config = dict(
    num_hidden_layers=11,
    hidden_act='gelu',
    beta1=0.95,
    max_grad_norm=1.0,
    max_seq_len=512,
)
MLP neurons of a small language model. Each row is named by its layer, matrix (up: input weights) and neuron, and shows model dimensions 64-127. Each number is 128 + 24 x the weight over its row's rms, rounded and kept within 0 to 255.
A block is one neuron, or neurons of one layer that tend to fire together. After each block is what it responds to, as a language model described it from the Wikipedia text at the highest values.

L7.up113 [150 117 128 111 144 104 169 140 122 115 118 127 134  80 125 153 191 108 148 146 125  91 153 117 145 151 120 104 129 120 102 129 125 124 123 115 124 123 105 148 127 132 117  97 120 179 141 145 140 156 107 135 186 112 125 127 147  75 135 125 126 103 126 150]
L7.up490 [118 164  90 146 171  92 152 145 127 156 128 107 121 137 113 192 132 129 147 140 140 120 181 147 132 146 117 140  95 136 127 159 117 107 127 135  87 102 146 113 123 110 136 119 139 139 133 110 115 150 115 158 128 156 112 138 154  99 118 129 145 126 122 121]
L7.up492 [183 122 144 139 112 111 191 121 192 145 133 141 161 121  88 145 130 151 119 139 114 128 112 168 122 186 132 124  92 101 116 106 161 149 132  86 101 159 135 105 128 109  91 116 112 138 140 128 136 162 132 127 123 125 102 136 132  91 163 134 123 147 136 156]
L7.up707 [ 94  98  88 128 123 107 171 163 122 143  98 124 139 114 129 147 102 110 139 119 127 104  88 136 141 122 217 120 103 133 122 133 155 117 137 125 113 139 106 120 166 149 156 162  82 165 147 159 154 148 140 127 109 105 127 146 155 139 131 107 145 114 115 130]
Responds to: Mid-number separators and digits

L7.up145 [ 95 113 119 118 124 149 112 116 148 161 145 126 152 124 176 133 105 128 131  82 113 132 142 133 162 143 121 119 120  91  85 146 140 105 102 149 123 148 164 112 102  98 144 111 102 142 125 147  74  95 114 121  94 146 106 125 152 156 110 128 157 120 151 112]
L7.up219 [148 126 134 151  91 163 150 163 145 146 131  85  99 133 104 126 129 135 144 111 131 130 143 116  91 128 146 116 124 110 149 117 129 131 124 129  79  58  52 167 141 113 167 102  89 136 146 111 123 134 151 124 123 127 166 101 144 140 123 155 174 106 190 137]
L7.up250 [142 154  96 103 124 150  67 161 119 161 123 122 147 119 108 129  91 107 109 151 117 105 135 131 136  86  98 115 144  86 124 139 152 128 123 115 105 125 137 140 126 123 155 113  97 121 110 111  99 169 146 124 103 135 148 162 143 123  88 118 109 141 142 113]
L7.up712 [127 115  97 124 140 150 126 142 175 131 120 187 186  73 131 135 133 135 124  85  87 111 126 113 167 155  87  97 110  95 120 114 137 133 109 144  86 115  98 108 118 115 135 149 145  86  63 125  91 113 172 117 145 139 161 200 149 156  97  90 160 134 151  95]
Responds to: Comma after named entity

L3.up553 [151 169 127 135 147 111 129 144 127 127 167 160 145 127 136 111 167 160 142 163 188 121 140 160 136 164 162 121 146 128 168  97  98 171 129 130 115 144 132 101 148 122 144 141 128 110 119 159  77 139 129 175 111  97 182 101 123 120 159 158 121 105 128 183]
Responds to: Clause-linking conjunctions

L3.up164 [128 130 149 130 118 116 126 125 152 138 134 156 152 119 169 174  97 173 136 134 108 117 165 162 130 133 125 157 140 147  98 142 104 154 178 123 133  77 133 154  89 112 114 108 115 107 114  92  45 136 144 118 113 129 160 134 145 137 150 162 149 149  97  99]
Responds to: Numeric separators after digits

L6.up11 [107 110 155 144 147 105 164 124 100  93  99 143  96 147 139 146 159  85 117 128 118 100 165 133 139 135 124 102 147 136 172 146  90 106 111 132 129 158 135 158 133 100 136 183 165 137 162 162 119 119 134 138 103 123  89 128 110 135 143 176 134 120 102 115]
L6.up15 [162 147 153 142 137 131 114 143  77 171  90 111 118 142 137 126 144 101 113 117 114  73 120 136 113 125 134 129  94 140 129 188 156  85 144 113 160 109 160  93 103 120 132 120 134 105 129 138 117 133 175 101 156 114 134 164 140 112 170 142 157 136 106 140]
L6.up17 [143 105 172 129 136 101 116 104  88 129 131 148 110 104 122 165 143 137 147 120 103 138 137 121 123 108 169 110 120 120 185 109 212  65 103 111 141 110 132 134 164 166 109 164 108 106 156 138 149 110 123 154 128 145 126 132 150 113  83 144 156  91 141 136]
L6.up163 [105 141 139 154 166 144 135 100 114 155 167 175 148 124 136 140 130 118 167 135  99 112 150 112 133 128 137 208 155 123 120 127 171 169 151 111 150 166 172 103  85 135 156 134 166 117 137 137 137 150  90 126 139 131 112 134 130 149 141 152 123 133 152 167]
L6.up254 [144  97  96 117 105 106 138  96 116 137 128 137 110  94 126 139 108 129 131 142  97 111 111 133 163 105 136 104 113 111 142  93 157 157 142 181 127 124 110 141 110 121 129  84 138 128  82 150 189 140 119 125 141 175 127 137 134 104 162 140 136 134 133 113]
L6.up270 [131 109 114 139 110  76 158 110 103 125 116 111 100 178 166 162 102 117 128 130  79 124 129 104  95 120 132 152 137 151 126  97 146 100 109 153 138 136 110 115 114 144 144 153 119 115  92 165 145 148 141 147 161 118 116 121 108 126 143 146 176 162 111  83]
L6.up303 [149 119 120 120 164 120 139 111 116 136  94 141 113 148 106 134 109 116 160  84  78 107 132 149 119 151 160 100 149 137 160 160 132 123 123 100 148 119 105 126 118 137 164 127 117 157  94 147 123 144  84 141  70 109  87 111 127 126 156 145 139 173 149 168]
L6.up310 [166 143 120 136 166 158 102 148  92 129 179 134 148  84  72 149 149 148 151 152  95 145 121 116 143 192 157 162 151 110 148 158 149 113 144 105 101  91 117 151 135 176 131 136  94 103 155 101 123 115 117 144 153  83 121 105 106  69 119 128 156 163 125 143]
L6.up416 [129 147 133 170 122 167 112 146 121  91  93 104 121 122 120 132 116 172 131 143 138 160 168 142 130 104 159 128 101 120 148 135 156 148 100 135  92 108 137 178 100 151  94  78 140 100 154 131 121 105 111 134 133 173 110  69  92 139 131 151 108 134 151 156]
L6.up481 [112 113 121  93 119 143  96 147 132 152 148 149 109 130  90 133 142 146 164 103 143 155 144 142 123 164 123 148 130 144 158 133 157 150  96 164 111 128 148 109 157 121 138 135 163 159 132 100 131 139 135 127 108 137 114 155  91  92 109 168 120  75 127 110]
L6.up657 [114 116  95 146 129 132 135 125 103 105 152 143  83 136 120 187 130 117 120 112 132 121 135 131 133 103 134 151 153 103 144 127 129 172  88  89 144 129 151 133 101 104  98 102 164 134 131 112 169 132 143 121 112 151 160 151 141 151 142 130 114 155 181 182]
L6.up669 [102 123  81  66 120 136 120  97 125 140 158 130 105 104 140 113  95 105 117 138 104 131 175 102 132 114 116 128 138 161 121 128 164 133 128  81 148 115 162 113 120 178 122 124 166 162 160  85 163 164 111 158 138 145 135 103 149 120 127 166 138 139 118 143]
L6.up673 [121  95 121 113 123 139 171 107  97 166 146 150 120 107  99  99  93 139 115 139 136 118 135 138 115 155 109 118 155 132 128 159  96 160 116 131 182 146 167 148 132 127 175 164 177 135 159 145 135 144 110 101 108 143  73 154 161 131 178 135  91 164  80 162]
L6.up692 [134 129 125 194 128 126 101 145 101 118 112 137 171 168 156 120 122 136 133 145  97 108 165 122 107 104 147 134 144 119 143 115 189  98 106 148 116 142 177 130 155 130 138 130 133 111 118 195 125 128 107 140 123 149 141  99 122 135 162 139 126 136 127 127]
L6.up721 [154 101 107 102 147 160  91 139 134 158 122 130 152 134 128 120 134 118 120 101 144 119 133 142 147 162 136  87 134 135  90 128 149 116 173 114  82 120 142 168 114 124 158 107 129 130  94 112  85 136  98 103 126 142 189 112 186 107 115 138 192 166 132 118]
L6.up738 [186 102 180 141 131 140 117 150 150  98 135  91 132 106 141 126  97 109 150 147 136 128 122  94 164 145 154 135  93  85 133 146 142 124 131 134 138 123 120 149 122 112 122 141 131 128 131 115 101 160 167 120 174 160  92 109 120 130 161 131 147 134 136 162]
Responds to: End of sentence-opening phrase

L3.up480 [112 136 160 159 122 145 130 129 157  93 130 137 114 106 152 133 165 124 139 103 154 107 137 131 161 117 127 115  63  90 108 106 158 128 147 130 164 138 150 117  94 130 126 127 116 120  68  93 145  98 143 147 123 117 161 154 133 113 145 166 134 144 148  65]
Responds to: List-item closing punctuation

L6.up7 [143 123 129 136 115 113 106 142 133 174 115 142 122 123 124 140 135 152 147 120 101 151 139 130  88 154 153 125 159 151 108  96 114 139 107 128 128 126 145 163 122 110 145 103 134 150 152 133 123 136  99 137  95 131  97 129  93 145 150 143 109 158 104 156]
L6.up55 [173  87 151 115  87 148 128 181 102 146 119 121 117  96 120 109 127 153 118 138 125 124  99 105 135 174 131 131  97  97 138 139 119 152 132 153 104 154  89 126 195 114 143 137 124 115 164 115 117 124 127 111 133 159 159 145 106 128 129 134  85  91 102 121]
L6.up76 [ 98 120 103  95 179 153 144 135 118 142 153 139 139 114 142 118 134 107 118  90 115 172 147 121 121 140 110  77 106 129 116 151  73  91 102 155 126 115 108 130 151 118 171 116 121 102 148 173 144 129 123 111 134 142 135 125  69 171 169 153 102  86 140 109]
L6.up228 [101 168 156 120  91 180 118 136 144 152 146 127  99 103 176 162 159 134 124 151 124 153 140 109 102  84 108 131 149 107 124 154  97 112 130 107 149 136 138 137 118 163 138 137 156 119 138 179 140 100 139 104 148 132 141 128 121 169 108 153 102  90 110 170]
L6.up244 [123 139 146 163  88 137 155 146 162 151  71 126 143 142 110  96 122 130 119 142 153 147 145  88 115 146 103 100 129 131 120 158  75 135 147 129 108 129 119 207 147 124 122 105  96 132  91 154 143 138 138 187 137 139 151 183 130 165 147 123  90 115 142 119]
L6.up249 [104 156 167 179 149 118 148 128  97 183  97 125 163 107 141 121 129 136 103 113 108 132 181 119 120 127  98  88 124 143 116 146 126 126 103 174 115  85 127  92 126 148 136 147 149 113 153 142 148 108 151  85 125 161 141 108 100 116 108 180 114 125 158 105]
L6.up410 [133 116 142 115 106 118 138 131 126 140 157 132 150 111 114 144  89  96 151 113 162 104 159 103 118 123 110 126 112 130 104 119 127 114 141  98  99 165  96 131 142 124 101 139 133 128 135 159 118 107 144 100 109 132 177 118  70  89 131 162 102 120 118 141]
L6.up465 [132 130 160 126 179 181 129 143 133 136 176 133  94  82 119 134 117 135 124 127 137 131 127 149 152  96 100 103 165 115 142 119 136 124  90 144 120 134 139 107 174 168 130 124 106 130 150 131  79 126 108 164 107 111 129 168 120 119 117 159 156 117 108 140]
L6.up485 [122 121 118 124 144 163 117 145 139 110 114 118 130 153 137 126 131 114 174 155  95 106 164 101 148  94 140 187 111 151 177 124 107 152  96 118 146  84 133 170 156 122 141 116  91 121 186 153 142 109 146 135  89 147 138 188 109 159  93 143 131 109  93 111]
L6.up518 [147  95 137 175 101 122 153 157 168 153 128 153 131 124 133 124 149 172 134 121 142 142 151 150 108  78 133  98 132 140 142 113 179 107 139  94 128 128 120 116 134 134 130 131 165 130 143 124 187 148 161  99 146 156 142  83  96 146 101 119 109 112 138  77]
L6.up531 [138 158 122 177 127 151 137 179 114 149 126 131 110 111 110 141 110 129 133 108 137 139 117 116 102 157 102  90 146 129 100 106  93 180 130 161 151 103 141  90 126 137 149 154  99 146 135 124 120 136 153 150 153 169 160 126 146  70 127 158 145 136  94 161]
L6.up549 [141  93 123 105 171 159 141 138 138 116 132 131 103 107 132 108 132 149 151 148  74 128 131  84 129 130 141 143 129 120 105 119  87 146 129 189 139 122 118 120 120 115 143 112 123 146 173 109 109 132  94 127 158 104  97 153 111 152 175 145 137 134 139  99]
L6.up561 [146 123  95 171 127 110 115 104 129 147 131  88 136  90 128 131 151 119 129 112 158 116 144 113  94  98 148 134 113 120 124 120 113 165 138 124 114  82 106 122 132 141 131 153 145 120 117 111 143 147 104 169 140  88 153 129 164 117 150 104 110 102  92 137]
L6.up610 [111 144 105  81 128 114 121 141 142  96  87 124 106 101  94 171 116 110 142 113 113 160 155 151 105 123  90  95  98 135 113 135  79 126 120 119 106 124 147 120 128 149 129  83 173 155 164 131 100 121  84 135 146 124 147 120 108  89 154 142 119 140 159 145]
L6.up740 [123  82 147 130  81 141 140 153 133 171 156 165 158 114  97 102  98 124 122 115 155 143 184 122 135 126 116 120 103 124 115 119  84  97 139 148 111 140  86 163 130 169 137 104 110 132 141 174 106 136 140 160 101 167 161 105  83 155 134 106 139 157 129 122]
L6.up745 [ 86 158 105 133 136 117 128 139  89 143 135 149 120 131 149  58 125 153 110 141 151 171  95 111 111 122 128 128 116 133 100 115 125 121 112 160 140 119  99 120 133 105 141 110 108 144 140 125 158 168 140 149 156  99  97 143 102 127 166 158 140 178 108 125]
Responds to: Digits inside numbers

L3.up708 [110 143 110 139 123  79 142 130 141 116 154 114 132 117 199 167 139 121 139 117 145 143 146 123 145 116 121 101 115 186  97 125 130 139 110 131  92 135 129 165 153 165 121 108 139  96 141 161 117 119 116 141 102 171 113 145 147 108 123 125 132 119 161 118]
Responds to: Year digit zero

L7.up341 [140 115 133 155 121 106 115 125  92 161  83 123 131 119 108 146  96 149 146 104 187  96 105 105 152 118 172 147 110 152  96 164 134  93 115  80  79 110  99 151 172 134 102 127 109 144 112  97 142  81 135 142 124 131 152 131 115  90 156 156 114  97 146 138]
L7.up430 [163 154 154 144  96 140 143 141 142 141 100 115 140 106 113 107 147 121 150 146  63 163 168 118 124 118 126 103 158 140 118 138 139 109 105 123 107 131 120 150 172 102 144 123 169 103 146 129 146 105 127 149 119 149 152 134 146  72 134 130 160 130 113  88]
L7.up463 [ 99 148 132 142 109 112 126 132 162 185 101 104 133 142 133 139 111 127  92 147 118 112 136 116 134 127 127 147 144 127 150 156 131 158 140 146 108 147 140 115 139 130  99 148 102 164 116 147 162 113  92 163 145 171 140 144 148  98 114 169 114 144 136 114]
L7.up616 [153 105 155 135 119 153 111 148 112 144 100  99 120 113 177 183 106 120  98 123 108 150 135 152 116 124 151  74 120 138 155 160 102 113 101 133 111 108 117 129 136 134  75 137 134 157  89 106 151 149 163 100 110 138 102 119 113 136 106 141 139 142 133 125]
Responds to: Year second digit

L6.up8 [134 104 132 136 124 152 133 146 113 137 136 112  95 118 114 129 113  97 150 118 143  85 120 175 143 159 146  88 107  93 143 118 149  99 116 137 157 110 118 145 122 128 150 137 120 115  86 107 136 111  95 130  85 127 140 131 159 132  79 140 138 114 146 146]
L6.up136 [145 162  79 140 137 150 161 157 129 168 140 137 137 119 107 174  74 128 113  82 115 115 128 161  86 126 164 174 114  96 151 123 133 132 129 134 119 101  87 145 113 141 163 159 126 125 168 159 160 184 171 126 142  72 134 149 125 173 163 154 107 126 145  76]
L6.up157 [154 146 139 132  95 107 165 116 123 146 124 123  78 153 172 132 157 142 133 106 174 128 114 143  72 118 161 127 156 144 158 132  94 119 127 170 168 150 105 102 133 110 129 184 115 104 139 143 114 155 166 131 126 164 147 129 147 122 147 163 117 182 109  94]
L6.up221 [115 109 141 186 156 131 112 124 153 122 145 153 125 128 134 153 103 110 144 102 127 124 149 149 157 104 122 143 126  65 153 145 154 118 116 154 114 159 186 119 148  96 111 103 107 118  75 150 120  91 153 131  90 157 124 136 120 158 187 117 119  89 167 122]
L6.up260 [139 117  81 114 149 127 106 120 130  85 126 108 143 106 101 168 116 148 174 120 155 108 158 178 131 139 187 162 126 139 153 119 124 147 152 156 140 155 167 103 106 140 141 154 101 123 128 152 102 136 110 150 132 101 117 130 134 117 128 153 115  85 160 110]
L6.up355 [130 157 167 146 146  95 129 136 129 163 104 142 149 106 112 161 153 121 124 132  64 122 118  92 130 160 139 172 143 120 142 109 159 107 144 132 109 136 138 133 113  87 122 142 118 115 118 146 108 134 161 149  99 119 164 101 112 148 171 163 157 176 110  93]
L6.up375 [125 172 158 146 149 154 107 129  91 170  91 173  93 155 184 144 108 154 147  94 158 110 107  90  76 125 135 108 162 154 177 147  67 117  71 166 134 131  76 108 167 109 125 133 110 155 116 126 164 115 136 108 118 139 150 107 126 144 140 125 119 118 128 105]
L6.up378 [150 131 112 160 100 156  70 159 111 123 102 169 116 121 131 153 169 155 179 143 185 121 118 125 133 167 104 128  86 134 180 148 128 143 118  96 135 109 127 107 149  93 131 133 124 123 105 111 122 121 145 127 127 127 168 152 140 124 136 145 135  98 127  98]
L6.up404 [133 101 126 136 118 108  71 147 159 116 172 136 181 144 104 145 168 119 164 108 143 108  79 101 135  93 118 126 120 143 121 114 117  81 105 167 157 143 148 146 145 119 131 123 148 107 122 133  88 129 162 102 153 126 130 121 124 142 117 101  89 138 139 139]
L6.up579 [126 110 142 159 100 108 145 118 143 168 145 142 158 176 160 154 120 124 138 123  88  94  81 120 117 142 134 144 105 103 122 120 136 101 138 171 108 184 119  86 128 119 156 115 100 111 116 154 153 140 106 159 105 129 142 141 120 142 130 113 126 154 142 126]
L6.up596 [129 124 156 135 101 127 149 129 153 139 131 146 136  78 138 131 156 108 199  85 142 143  96 128 128 102 115 110 119 109 124 142 147 106 151 128 137 112  83  85 153  84 140 143 130 145 147 155 148 124  99 161 185 124 165 125 144 150 139 165 127 121 119 104]
L6.up622 [124 137 118 128 103 110 158 170 106  91 128 147 148 143 138 157 146 148 135 185 129 128 154 142 130 124 130 109 150 144 180  66 121 137 101 151 149 127 173 134 116  92 127 111 186 120 101 118 136 150 159 144 126 121 116  88 110 134  99 117 104 104 141 108]
L6.up736 [182 148 145 155 105 166 169 130 136 133 153 131 140 127 183 130 105 144 145  96 179 100 148 155 130 165 156 129 128 108 141 114  78 141 147 120 175 153 168 115 112 131 143  87 162 147 158 128 153 138 167 155 151 134 130  73 144 176 100 130 149 124 112 111]
L6.up737 [139  85 166 156 138 154 105 171 109 106 171 106 145 106 144 162 136 167 121  92  94 123 170  63 133 111 146 120 124 132 148 139 144 135 161 107 119 124 118  95  99  96 176 140 160 116  71 169  99 145 164 134 113 103 119 116 163 110  72 162 151 140 147  73]
L6.up743 [144  74 174 138 101 134 136 143 170 139 142 109  81 151 151 155 119 180 171 106 157 101 108 118 147 127 132 123 140 118 148 122 145 117 119 177 135 182 112 104 160 107 143 148 112 116  96 148 138 147 161 102  92 105 157 164 168 132 184 138 110 176 131 112]
L6.up756 [183 132  89 106 118 136 161 148 180 106 161 163 138  85 135 118 143 150 139 103  87 116 128 111 146  79  96 114 125  82 135 148 147 134 125 163 129  95 125 136 177 122 146 123 136 128 112 149 105 138 108 102  98 130 159 103 130  96 158 117 128 134 141 150]
Responds to: Clause-ending comma after noun phrase

L6.up90 [141 123  96 152 136 145 128 129 170  86 134 147 136 167  76 146  88 138 151 115 145 165 148 110 110 149 119 147 125 120 123 154 123 138 116 110 150 150 112 116 124 139 144 145 133 123  89 111 144 141 156 123 165 126 141 116 153 127 126 173 117 149 140 137]
L6.up173 [102 147 110 142 146 166 123 143 146 141 141 117 164 131 110 175 137 104 124 143 114 142  93 113 127 137 129 105 119 138 133 149 117  95 125  93 154 165 113 112 102 121 117 135 166 119 102 138 115  91 139 152 154 157 148  79 148  90 112 132 144 138 139  90]
L6.up179 [108 158  86 108 111 110 141 120 147 105 159 131 135 134 101  88 114 119 158 117 111 101 139 131  60 127 138 126 144 129 150 118 118 135 155 142 133 117 142 119  97 140 138 149 128 131 136 119 101 134 139 118 155 113 119  99 124 134  99 136  66 153 140 153]
L6.up183 [ 86 174 146 125 131 120 125 171 153 156 143 110  98 142 135 144 156  87 139 137 122  87 158 141 152 150  90 114 120 111 127 169 129 137 136 138 120 135  95 141 155 160 162 138 110 112 166 136 120 145 115 118 152 160 165  82 154 153 158 145 116 133  96 108]
L6.up193 [108  92 123 147 134 142 122 132 122 155 181 106 112 135  52 137 155  97 140 145 121 138 150 147 145 142  95 127 150 114 117 129 151 122 118 116  80 117  82 143 148 134 126 149  92 171 130 109 142 100 172 136 155 112 172 108  87 144  97 110  97 124 138 110]
L6.up219 [ 92 118 107 167 136 142 131 122 150 106 131 127 119 115 114 105 108 107 128 141 176 131 148 158 130  66 153 105 104 137 133 150 134 152 149 132 117 166 133 114 118 115 105 144 160 102  96 127 111 102 108 122 166 150 109 131  97 136  94 116 120 133 172 118]
L6.up279 [140 106  73 125 125 142 127 149 122 131 149 127 145 161 131 120 108 134 110 159 118  93 131 118 143 105 146 142 115 136 145 101 163 157 127 144 123 132 123 100 139 145 160 120 123  92 167 110 101 144 131 148 130 140 166 154 116 105 156 178 125 153  94 142]
L6.up292 [126 135 120 154 126 159 167 140 138 114 100 169 144 143 153 157 129  86 159 130 100 126  99 101 114 102 135 123 104 110 127 178  83 105 125 106 148 113 110 142 174 131  96 165 122 104 141 129 103 123 134 151 163 146 146  97 138 139 125 145 121 117 148 141]
L6.up336 [125 135 109  88 152 151 134 133 120  80  92 158 127 158 136 110 135  95 159 154 177 133 168 139 137 129  98 170 124 126 152 148 118 134  94 129  98 163 121 168 106 159 111 147 149  99 149 108 145 140 126 126 165 125 112  76 109 152 128 147 115 120 160  77]
L6.up371 [153 140 113 184 151 153 135 125  92 116 119 125 193 141 148 187  95 159 139  96 132 138 153 104 111 166 135 164 132 126  86 124  98 129 168 182 119 151 136 138 124 162 115 120 120 171 147 136  91 132 114 116 123 133 123 108 105 117 147 126 120 121 149 118]
L6.up381 [ 97 154  80 103 115 119 108 133 159 136 129 108 180 128 117 160 100 100 155 126 118 132 104 137 145 117 166 164 103  95  96 111 132 109 145 133  98 142 125 172 131 164 148  96 124 118 139 161 150 151 146 115 152 112  95 150 112  95 129 113 134 138 127 116]
L6.up414 [142 125 145 134 119 120 191 139 135 142 108 114  96 120 134 155  83 120 145 141 151 129 107 126 141  81 164 126  97 122 119 162 183 153 145 123 159 143 124 106 124 138 135 167 122 105 101 105 138  88 151 159 136 107  73 124 107 155 100 130 105 119  89 121]
L6.up488 [116 115  86 136  96 131 150 110 114 103 116 134 142 172 103 137 114 125 145  61 118 102  96  87 100  59 106 120 123 144 120 119 120 137  94 168 133 119 146 137  97 131  96 172 109 145 131 116 136 104 151 112 111 141 159 118 135 111 156 148  99 161 181 128]
L6.up533 [102 146 124 121 136 144 136 147 145 131 153 109 168 121 146 139 159 102 141 130 142  91 122 146 160 116 120 164 163 120 151 100 141 129  94 110 128 131 128 104 158 111 129 159 134 103 119 142 131 142 118 119 174 126 150  91 138 148 121 100  93 128 139 135]
L6.up631 [157 101  92 122  85 112 160 112 107 151 111 142 107 132 133 145 115 128 111 100 123 102 142 139 100 144 134  84 179 108 120 124 123 129  92 143 154 144 106 103  94 129 150 135 107  62 150 148  77 104 121 123 123 118 135 104 161 122 132 150 160 101 136 134]
L6.up635 [118 136 119 145 166 129 188 121 149 132 164 127 142 129 147 166 101 130 156 109 137  98 144 107 135 102  93 130 109 121 150 127 145 190 114 151  91 157 119 117 130 125 146 142 135 145 122 121 121 143  70  90 101 135 118 137 159 141 123 158 125 128 137 136]
Responds to: Numeric separators and units

L7.up134 [107 140 155 118 122 127 121 105 106 116 117 125  99 119 118 190 100 157 158 148  81 120 141 114 123 148 152 133 153 127 154 137 112 150 134 142  93 109 127  99 141  93 152  74 174 119 113 130 149 129 117 137 164 121 140 182 162 145 150 104 134 127 132 138]
L7.up580 [154 168 155 111 134 123 153 173 135 101 141 136 142 126 134 103 114 122 159 135 119 128 171 121 122 116  88 128  92 124 142 108 147 141 120 136  97 119 143 141 108 130  95 128 122  97 118 156 114 135 105 134 170 119 129 148 123 187 162 123 170 108 103 139]
L7.up646 [125 133 107 136  85 137 126 157 118 133 121 129 109 145 135 100 121 127 115 102 164 152 131 105  87 174 137  99 166 164 167 140  88 121 133 130 102 153 144 137 120 124 134 112 143 131 118 138 121 113 174 146 129 135 110 145  95 111  99 162 135 132 159 115]
L7.up727 [168 142 161 142 138 122 129 128 116 111 167 136 137 176 151  99 133 128 149 106 110 142 143  97 129 148 152 138 156 140 170 121 133 144 140 141 100 126 163 134 162 154 120 105 129 113 125 151 149 149 138 132 151 134 169  94 144 144 110 154 109 128 105 150]
Responds to: Sentence-opening adverbial end